Weights of a small transformer language model.
Size: 15 layers, 5 heads of 128, vocabulary 18187.
Architecture: LayerNorm before each block, learned positions, biases, tied embeddings.
Training: a variant of Adam for these matrices, 880M tokens, 6797 steps.
MLP neurons of a small language model. Each row is named by its layer, matrix (up: input weights) and neuron, and shows model dimensions 240-303. Each number is 128 + 24 x the weight over its row's rms, rounded and kept within 0 to 255.
After each neuron's rows, "fires in" lists the words (lower case) most often at its 100 highest values on Wikipedia text that the model never trained on.

L5.up1976 [106 166 128 141 124 127 138  59 136 106 108 188 158 142 103 123 134 130 120 145 122 160 139 163 120 128 137 151 113 120 206 146 132 118 111 137 138 107 123  61  93 139 111  85 108 141 137 169 154 130 154  70  76 107 141 154 145 124 152  97 131 128 126  70]
fires in: "by", "to", "until", "as", "into", "and"

L5.up1900 [155 107  88 127 123 142 141 160 134 164  79 134  79 139 115 126 145 127 164 121 125 126 103 125 145 129 152 111 102 130 143  72 126 108 114 107 157 122 139 100 112 133 113 142 156 124 111 119 156 125 141  79 117 143  84 126 132 145 151 129  95 172 115 127]
fires in: "that", "of"

L5.up1418 [140 120 101 128 123 101 144 128 137 183 134  97  95 136 135 138 188 169 125 131 169  81  71 148  80 126 151 128  93 147 133 127 113 159 133 131 168 117 149 123 176 129 142 120 131 104 128 115 138 109 118 153 105 124 146 152  87 100 141 132 173 129 129 141]
fires in: "and", "with", "which"

L5.up673 [103  77 185 126  85 112 138 131 138 135  80 154  99 142 135 126 143 117 106 122 129 120 124 126 149 126 177 131  78 114 118  80 122 105 141  92 119 122 120 162 140  81 104  69 156 103 164 132 135 120 169 106 138 154 103 135  88  58 172 152  95 127 128 193]
fires in: "to", "into", "from", "new", "as"

L5.up1066 [135 133 156 113 105 105 139 127 135 163 116 119 145 145 171 125 108 136 160 128  87 164 153 122 105 138 160 115 105 150 102 134 136 126  68 116 140 112 148 107 147 103 148 110 126  94 100 133 157 117 140  83 111 136 118  50  92 172 119 135 116 153 103 135]
fires in: "both", "many", "some", "like", "most"

L5.up2473 [108 103 138 131 147 131 127 122 120 149 126 199 151 140 122 111 108 127  93 137  86  77 121 141  61 159  94 137 118 129 168 152 142 107 107 121 112 149 100 126 136 161 138 124 122 133 114 103 183 118 119 131 106 137 124 151  97 140 107 167 120 141 101 119]
fires in: "he", "she", "a", "s", "her", "1999"

L5.up121 [166 109 152  93 130 129 136 143 102 138 135 126  86 138 102 182 110 152 115 114 121 141 126 154 132 145 132 127 144 132 187 122 113 157 100 146 112  93 133 106  83  83 141 142 121 148 110  94 140 142 118 120 130 127 118 114 116 109 116 142 129 165 120 141]
fires in: "i", "that", "these", "ii", "iwo"

L5.up762 [125 168 157 137 134 132 146 109 130 146 119 116 136 104 117 168 143 111 125 123 140 134 101 186 143 114 139 104 105 129 134 154 100 142 120 102 134 100 201  94 125 134 137 114 136 136 145 160 145 121 104 103 146 126 152 115  95  75 142 133 140 174 137 162]
fires in: "and"

L5.up1113 [101 113 122 121 120 113 138 143  83 172  91 107 140  68 131 153 167 127 112 128  88 112 126 140 102 143 129 134 142 117 153  88 152 149 143  93 104 106 142 148 105 114 130 125 150 145 100  88 167 110 154 160 117 132 156 103  49 115  98 107 125 119  99 140]
fires in: "that", "which", "who"

L5.up1610 [164 126 134 116  60 137 135 129 126 144 108  92 100 152  98 158 139 110 142 101 118  95 115 119 140 141 122 123 114 159 113  80 147 126 146 102 112 140 155 105 133 103 102  88 147 153 105 151 143 120 136 109 100 142 115 119 119 114 145 102 128 145 120 115]
fires in: "which", "from", "the", "and", "to", "18"

L5.up2115 [ 93 189  95 171 116 127 133 129 118 141 113 158 110 111 141 103 159 132 119 105 127 188 151 158 115 127 121  99  83 102 146  98 137 122 105 106 133 112 120 138 116 134 161  92 138 124 142 135 161 161  96 122 120 117 114 133 113  72 104 155 138 147 149 120]
fires in: "and", "who", "politician"

L5.up1483 [144 108 154 155  82 131 175 143 140 129  69 123 108 117 100 164 100 153 128 145 170  75 150 126 128  79 145 110 134 143 167 122 126 134 100 156 110  97 125 148  99 155 111 109 131 147 140 169 145 139 144 103 143 134 120 134  96 142 131 103 152 188 118 121]
fires in: "to", "1995"

L5.up1079 [ 88 169 126 107  78 140 169 177  87 153 141 127 104 117 103 157 119 152 141 140 128 114 105 141 110 124 136 131 114 154 111 136  64 144 101 129 137  92 121 110 150  84 114 133 141 107 139 107 144 136 100 108 139 104 129 140 121 153 135 135 134 125 101 127]
fires in: "who", "that", "where", "of", "which", "to"

L5.up410 [131 105 154 129  99 136 155 142 102 139  77 142 123 157 146 133 192 168 147 185 115 116 120 125 129 112 148 132 106 164  80 114  82  75 154 106 132 120 146 104 125 105 126 175 114  83 115 122 131 132 110 133 152 123 124 131 130 103 141 176  96 168 135 130]
fires in: "most", "more", "such", "best", "largest"

L5.up1496 [127 141  85 134  81 137 153 152 133 119  76 183 107 143 116 125 124 165 142 136 134 121  94 144  86 109 103 144  67 128 121  99  79 114 139 101 118 132 130 109 139 120  84  91 129 147 160 142 154 115 135 125 142 119 100 143  91 127 130 131 162 113 164 158]
fires in: "and", "when", "to", "became", "become", "as"

L5.up574 [124 147 115 148 138 126 110 142 144 149  95 151  66 122 132 169 118 153 131  97 171 160 171 116 112 117 148 129 123 133 191 121 126 146 101 150 110 152 176 113 130 127 138 106 125 149 170 108 145  92 105  89 117 119  88 126 127 125 121 142 146 132 116 123]
fires in: "1", "it", "party", "she", "2"

L5.up2345 [132 144 137 106 144 142 138  92 136 121  79 137  90 136  98 134 114 176 105 140 107 105 131 128 149 134 126  99 110 116 132 161  86 148 126  74 151 129 148 144 129 119 172 180 145 128 125 112  81 111 107  92  83 132 153 105 102 149 131 144 112 131 135 135]
fires in: "two", "three", "several", "few", "five"

L5.up2322 [ 61 134 135 116  97 127 139 126 141 130 130 152  78 131 122 108 100 108 136  91 176 157 100 116 141 135 141 157 129 101 145  79 124 108 103 128 111 126  92 113  99 109 142 146 153 138 153 122 142 156  94 141 137 132 102 135 145  77 144  72 124 138 115 150]
fires in: "would", "to", "announced", "that", "will", "refseq"

L5.up2107 [154  81 151 130 115 131 147 112 120 144  97 175  69 117 134  84 155 159 187  93 133 150 147 132 157 119 160 104 111 146 184  83 126  99 115 139 144 139 180 157 110  77 150 121 156 143 192 151 136  67 121 168 143 144 107 109 147 112 145 113 113 135 128 153]
fires in: "and"

L5.up2397 [114 102 134 130 113 144 140 139 139 133  92 128 125 165 162 130 112 138 163 167  87 119  91 145 101 141 127 154 113 107 171 123 147 146 141 114 129 123 126 172 183 107  90 129 142  89 132 114 148 135 138 146  91 138 115 113  73 154 129  92 111 150 128 102]
fires in: "by", "on", "in", "the", "to", "indet"

L5.up1921 [ 92 146 124 147 159 121 151 123 153 146 118 175 135 125  96 133 121 139  97 107 104 104 125 178 103 127 170 148 126 170 154 132 133 160 147 173 124 103 117 123 108  88 157 132 128 124 119 127 187 131 148 102 123 147 104 128  98 112 119 143 126 135 125  98]
fires in: "that", "to", "as", "i"

L5.up1260 [104 141 125 122 113  89 138 124 120 136 123 109 128 113  90 143 124 114 185 143  84  89 177 144 115 124 130 131 132 105 150 152 119 145 129 125 136 124 118 141  95 131 140 170 145 157  92 118 145 123 123 104 151 138 157  71 128 122 161  64 181 196 103 133]
fires in: "of", "county", "at"

L5.up1592 [110 131  83 165 131 146 171 150 138 113 117 138 124  80 121  87 153 106 209 125 144 134 118 122 116 139 105 158 126 150 104 109 126 124 132  89 161 131 117 145 147 121 124 133 137 123 115  76 126 154 135 130 121 108 107 128  85 124 146 126 165 157 139 112]
fires in: "of", "from", "based", "written", "made", "built"

L5.up1834 [146  86  99 134 133 111 138 162 129 156 143 125  97 155 144 113 164 164 146 146 129 160 127 116 130 156 107 127 124 134 117  99 137 134  98 100 137 155 136  91 147 125 130 132 116 139 106 147 155 122 113 147 122 116 104  99 106 183 126 103 205 130 109 147]
fires in: "although", "such", "when", "while", "if"

L5.up300 [119  78  97 131  85 110 137 124 117 144 140 152  91 121 150 158 127 133 121  84  94 127  73 125 177 126 139  94 130 130 133 130 147 107 140 131 150 130 116 102 160 154 154 132 154 158 117 117 144  71 174  77 118 124 151 127 127 114 105  80 173 125 106 141]
fires in: "on", "for", "of", "about", "meet", "to"

L5.up1841 [152 182 102 125  97 118 127 123 111 152 119 120  87 122 142 127 139 153 156 155  78 111 126 157 127 118 202 145 137 152 137 115 145 142 121 127 119 106 124 123 121 122 119 141 140 142 129 151 132  73 128 124  98 155 136 111 128 144 149 122 158 182 117 123]
fires in: "to", "of", "1934", "and", "19"

L5.up2551 [115 109  99 168 131 134 143  92 123 121  96 131 100 103 107  80 149 137 143 118 123 153 152 150 130 130 116  92 131 152 106 125  88 148 135 147 170 192 132 140 153 140 115 119 156 103 117 137 108 123 164 135  99 127 137 126  88 145 144  98 117 164 100  94]
fires in: "of", "for", "to"

L5.up2139 [141 127 121 121 111 156 121 160 151 158  92 167  96 131 125 157 140 150 146 110 146 159 123 137 109 147 118 120 113 164 131 117 137 146 102 102 122 176 121 152 117 103 113 127 133 144 164 136 163 181  77 107 135 149 103 111 125  91 142 130 141 132 133 120]
fires in: "that", "who", "to", "we", "they"

L5.up1827 [151 139 145 137  83 136 128  99 131 139  99 172 106 123  83 144 175 151 112 136 124  91 143 141 116 115 105 152  84 113 145 157 124 122 151 133  93 120 138 118 106  98 138 121 124 155 176 122 121  89 123 149 143 164 103 136 147 103 141 110 162 134 125  88]
fires in: "and", "to", "it"

L5.up1034 [178 156 142 147 113 155 152 146 141 135 128 148 114 101  84 137 128  85 149 135 121 133 152 119 192 122 157 102 127 146 180  92 124 141 130  76 155 135 172 122 116 126 134 126 121 154 143 101 106 175 126 118 124 120 111 127 131  99  90  93 162 133 129 166]
fires in: "2", "and", "two", "2000", "first"

L5.up1968 [ 77 131 154 147 100  89 167 131 113 114 171 153 128 158 112  90 111 125 141 110 132 131 182 126 108 182 122 114 147 129 117 121 126 125 142  85 125 131 138 108 112  95 129 123 134 107 167 115 115 111 135 135  88 101 131 124 143 127  95 185 154 131 125 114]
fires in: "player", "footballer", "politician", "who", "born"

L5.up360 [149 153 131 114  72 120 126 112 135 121 121 149  77  97 126  86 147 118 163 179 129 101 142 108 141 164 162 166 140 155 147  94 125 118 136 109 152 175 146 124 206 127 115 178 127  91  93 105 109 148 144 116 101 103 134 118 118 114 118  95 153 145 117 112]
fires in: "to", "of"

L5.up954 [174 158 113 106 100 107 115 115 107 138 106 135  87 119 123 136 142 105 136 126  96 127 131 129 108 114 151  91 151 154 121 109 152 163  88 135 114 122 177 143 106 133 146 121 172 119 108 130 110 104 146 108 100 160 108 141 138 153 155 149 131  86 101 168]
fires in: "0", "1", "2", "4", "august", "3"

L5.up1329 [152  88 119 128 128 119 142 101 122 160 135 180 130 143 132 107 144 143 167 136 133 116 148 156 125 156 142 105 114 126 164 112 114 119 119  77 108 161 139 157 136 112 175 131 126 138 165 118 131  77 161 151 154 149 117 150 126 146 148 122 101 108 116 161]
fires in: "and"

L5.up290 [ 77 135 139 121 128 145 154 110 144 119 124 150 117 134 141 144 121 118 153 109 156 146 118 118 148 144 135 150  66 134 155 141 103 100  88 111 122 121 139 117 124 175 105 130 141 157 170 185 136 126 143 154  93 112 145 127 103 146 109 126 118 150 141 152]
fires in: "when", "to", "that"

L5.up1094 [ 95 138  93 126 120 148 149 121 162 138 162 183 115 163 157  91 159 170 107 108 111 153 124 154 131 130 156 166 103 133 187 156 100  80 113 111 124 111 119 122 156 152 174 126 146 128 134 115 157 171 118 124 139 153 133 126 142 104 113 131 193 121 113 125]
fires in: "you", "i", "t", "we", "s"

L5.up52 [ 77 134 123 113 126 142 126 110 130 121  93 239 136 136 120 131 177  94 153 122 122 105  80 100  68 137 131 159 103 108  99 100 133 126 115 137 129 160 129 119 171  71 126 137 141 111  97 162 151 152 160 151 142 128  97 141 134 130 150 163 134 129 127 115]
fires in: "it", "he", "which", "she"

L5.up2319 [116 109 148 134  86 153 140 103 133 154 113 135  86 124 142 124 153 143 148 145 114 115  83 148 106 136 115 147 126 125 126 103 130 109 136 138 153 156 165 142 141  98 111 115 120 110 160  99 145  89 110 126  75 157 128 116  92 109 116 150 142 132 127 187]
fires in: "which", "and", "being", "who"

L5.up904 [144 157 144 161  95 132 145 140 110 127 105 145 133 154  92 147 168 137 179 167 117 145  86 125 174 147 130 145 120 104 142  55  73 119  95 116 151 186 149 137 164  95 118 122 160 158 110 151 147 135 159 134 145 109 100  90 128 147 152  88 137 140 113 177]
fires in: "and"

L5.up2465 [132 169 115 146  87  97 146 132 130 145  97 146 117 143 148 149 157 131 154 122 157 138 101  91 167 145 131 130  73  94 155 123  87 119  77 161 154 108 127 129 154  75 129  92 132 156 135 150 128 146 149 113 154 152 118  54 127 147 156 111 152 107 130 111]
fires in: "of", "as", "from", "were", "found", "be"

L5.up2267 [132 133 125 113  82 109 149 109 133 141 110 104  81 141 141 111 141 120 175 121 132 103 145 146 179 136 165 160 101 165 123 127 142 167 133 122 129 104  95 129 147 156 140 169 133  90 128 106 159 131 152  94 144 126 101 132  91 135 149 140 169 160 135 123]
fires in: "of", "about", "than", "that", "to"

L5.up1148 [157  88 197 111 108  99 152 123 112 136  95 137 101 140 165 140 152 148 132 197 156 102 116 147 121 137 116 124 123 146 112 103 138 172  93 121 130  86 143 119 152 153 110 143 128 126 142 103 121 119 166 125 131 101 140 110 145 126 116 128 146 119 110 137]
fires in: "in", "and"

L5.up375 [135  86  71 135  98 142 126 134 122 133 117 189 107 107 128 148 144 115 138 123 161 192  93 156  99 129 145 135 160 137 114 102  77 104 102  99 136 126 122 147 167  83 126 142 135 112 131 100 152 102 102  90 149 113 113 119 100  72 135 113 165 123 138 111]
fires in: "which", "with", "had", "have", "gives"

L5.up1589 [132  98 147 131  92 139 128 139 109 136 119 184 158 138 142 198 147 156 151 154 124 162 139 107 114 127 122 106 127 157 123  96  96  67 132  84 165 179 178 151 141  69 115 162 116 104 167 105  97 118 100 157 136 146 134 136  92  92  94 122 127  98 152 167]
fires in: "with"

L5.up1750 [160 157 130 118 110 121 150 125 108 158 161 131 117 111 125 121 128 161 160 107  94 172  73 142 119 155 138 169 120 144 170 112 104 113 116 105 154 127 104  77 130 115 130 141 132 157 113 136 119  97 149 162 101 138  99 123 106 143 139 133 128 150 115 109]
fires in: "in", "on", "from", "there", "as"

L5.up678 [110 104 156 120 133  99 122 106 158 147 108 152  90 105 170 117 142 149 153 121 115 131 133 113 143 153 121  85  98 101 137 123 130 155 126 107 169 130 171 114 106 139 138 112 133 163 129 135 135 156  92 153 126 127 136 103 139 101 179 151 150 147 106 170]
fires in: "new", "art", "school"

L5.up1797 [105 124 104 140 125 161 133 114 200 150 126 179 132  76  96 136 139 123  97 124 117 125 133 145 128 145 110 184 121  76 145 101 127 118 129 100 105 178 122 102 120 162 121 137 132 127 161 182 155 128 105  99 120 150 131 125  83 152 117 105 132 139 136  67]
fires in: "he", "it", "they"

L5.up1132 [107 117 110 164 148 129 141 132 126 194 140 129 130 109 133 204 161 135 124 130 124  98  80 128  92 131 116 121 139 124 116 112  99 125  88  65 141 127 122 142 102  99 115 104 111 109 135 131 133 135  99 107 104 105  98 136 129  86 133 153 108 133 131 175]
fires in: "which", "who", "and"

L5.up930 [112  89 184 113 115 173 120 117  83 130 116 157 124 147 125 106 151 113 134  87  93 120 140 187 132 136 143 133 112 120  92  99 125 105  94 133 120 134 137 165 115 134  87  96 138 143 137 133 149 150 102 152 101 117 128 121  61 174 183 119  99 106 136 131]
fires in: "and", "with"

L5.up2061 [156 115 123 142  68  98 183 106  91 131 122 126 130 169 185 171 172 152 156 114 153 104 148 156 129 146 146 117 111 140 104  93 112 104 116 123 131 147 162 105 110 101 121  93 138 147 125 114 157 104 154 133 135 121 130 103 142 131 165 150 153 163 114 163]
fires in: "and", "to"

L5.up1366 [101 119 130 128  66 136 125 160 112 140  88 164  88  87 100 100 129 101 129 177 152 117 137 159 131 139 145 121 143 172 141 109  99  86 120 145 132 144 115 128 121 140 113 130 148 133 157 116 148 153 132 148 109 113 147 125  90 127 177  96 117 147 122 106]
fires in: "that", "which", "who", "company", "whom"

L5.up1248 [101 108 132 105  99 114 121 137 137 169  94 163 158 142 128 127 125 160 116 168  76 130  84 163  94 147 101 134 111 157 127 125 125 137 149  97 150 162 147 135 123 126 115 135 126 107 178 113 154  90 126 124  88 136 147 114  96 110 125 136 131 116 123 132]
fires in: "and"

L5.up708 [ 88  95 199 161 145 121 139  64 128 146 127 108  94 123 114 158 148 109 145  99 114 108 139 114 148 151 144 137  75 113 106  89  86 137 145 132 191 180 187 132 109 140 119 105 143 121 135 132 162 118 145 104 121 167 133 140 134 144 143  96 134 171 111 107]
fires in: "of", "western", "southern", "central", "eastern", "municipal"

L5.up2148 [ 93 130 129 113 130 144 120 152 138 100 111 136  89 134 106  79 115 139 112 151 131 147 104 174 123 144 155 165 131 162  94  65 121 118  78  70 128 123 123 137 127 119 138 164 136 142 120 140 166 168 106 119 144 133 122 106 116 123 125 109 167 152 144 112]
fires in: "to", "should", "can", "canberra", "helped"

L5.up1493 [129 106 120 128 105 119 127 108 100 155  87 117 138 108 137 151 168 137 175 152 125 126 125 109 137 137 145 158 102 131  91  78 170 142 130 129 106 111 132  78 167 144  87 142 162 150 141 151 112 154 152 114 112 165 144 128  91  92 198 131 104 135 110 144]
fires in: "until", "than", "of", "while", "since"

L5.up1405 [114 113 160 123 132 103 157 144 167 137 150 167 102 154 134 126 106 140 119 104 104 162 115 133 127 127 126 154 100 167 141 179 115 132 117 107 137 133  94  81 123 124 147 182 124 141 111 115 103 135 149 141 110 112 131 173  70 134 115 115 142 136 122 120]
fires in: "that", "said", "according", "noted", "commented"

L5.up2330 [127 119 182 124 133 143 113 142 130 156 137 144 168 146 154 140 124 130  93 187 122  94  95 130  72 115 145 138 150  70 121 144 113 125 110 121 136  96 107 104 136 160 122 115 133  65 127 110 160 138 148 115 174 153 115 115  86 130 136 126 143 131 117 153]
fires in: "an", "part", "named", "known"

L5.up1012 [137 139  83 139  90 152 160 104 127 152 112 125 137  97 189 171 148 100 157 119 110 144  80 111 122 128 174 126 148 127 156 121 106 108 137  73 128 134 125 153 109  94 122 109 144 128 127 113 124 104 127 109  80 161 128 105  96 131 119 139 124 100 144 166]
fires in: "or", "to", "and", "from"

L5.up1528 [128 110 176 152  96 143 161 107 100 145  99 144 138 162 138 135 123 155 151 177 106 104 140 110 168 148 100 103  83 137 150 104 102 121  95  84 205 154 156 122 136 151 124 123 151 120 112 100 104 146 141 163  93 120 127 111 134 113 166 158 141 157 119 110]
fires in: "of", "for", "in", "known", "japanese"

L5.up1176 [131 142  95 162  90 149 149 121 169 132 156 119  95 134 158 124 159  86 143 122 134 144 110 108  94 116 151 152 125 124 150 108 127 113  91 140 144 174 138 138 120 143 125  58 125 110 110 153  92 132  90  76 135 130 115 124 113 146 121 132 124  88 125 128]
fires in: "but", "however", "were", "also", "be", "is"

L5.up1302 [132 115 152 144  91 117 183 113 102 133 148 167  91 143 125 162 109 156 141 167 135 113 120 163 161 108 139 104 115 111 164 110 136 113  91 116 121  91 131 145 114 112 123 123 153 146 148 113 138 118 155 114 126 140  68 161 127 107 136 107 170 164 119 131]
fires in: "to", "you", "i", "t", "tracey"

L5.up784 [103 139 160 137 112  88 138 129 110 126 109 162 157 131 157 121 118 129 127 113  80 139  99 157 147 111 154 121  98 128 156  99  76 130 134 116  88 113 156  94 128  69 103 115 128 117 126  97 160 101 107 152 124 139 110 120  78 113 117 139 133 150 127 185]
fires in: "by", "is", "in", "to", "was"

L5.up1868 [125 135 156 104 120 109 123 110 138 137  90 126 142 156 150 193 156 103 102 140 108  93 169  95 147 108 125 159  93 159 133 101 131 151 104 126  83 121 124  90 112 139 109 105 129 150 136 103 149 139 137 126  90 131 148  83 111  91 155 123 107  99 116 118]
fires in: "and", "to", "as", "13", "later"

L5.up367 [143 105 130  97 105  83 140 128  98 144  95 147 134 137 101 101 149 130 157 115 109 123  76 124 143 138 104 134 162 141 148 122 136 148 126 116 128 111  90 124 154 123 170 163 124 112 113 155 164 120 130 101 142 103 119 139  85 109 129 119 170 115  68  94]
fires in: "to", "on", "after", "by", "until"

L5.up1261 [114 134  82 149  75 143 157 146 143 150  96 160 104 148 128 178 167 133 153 107 140 144  96 119  77 108 168 129 122 138 142  80 136 139 109  78 175 148 153 139 139  87 136 137 125 107 128 168  99  96  97  92 128  93 107 132 154 129 132 106 168 187 122 134]
fires in: "and", "or"

L5.up352 [ 94 130 132  94 130 142 144 114 141 139 138 133 110 181 129 147 152 122 168 130  96 154 139 130 129 130 118 164  72 168 133  88 110 112 101 105 141  83 181 145 131 114 159 146 149 149 116 126 127 149 105 156  98 139 118  93 102 142 175 131 107 146 131 105]
fires in: "such", "these", "other", "those", "most", "of"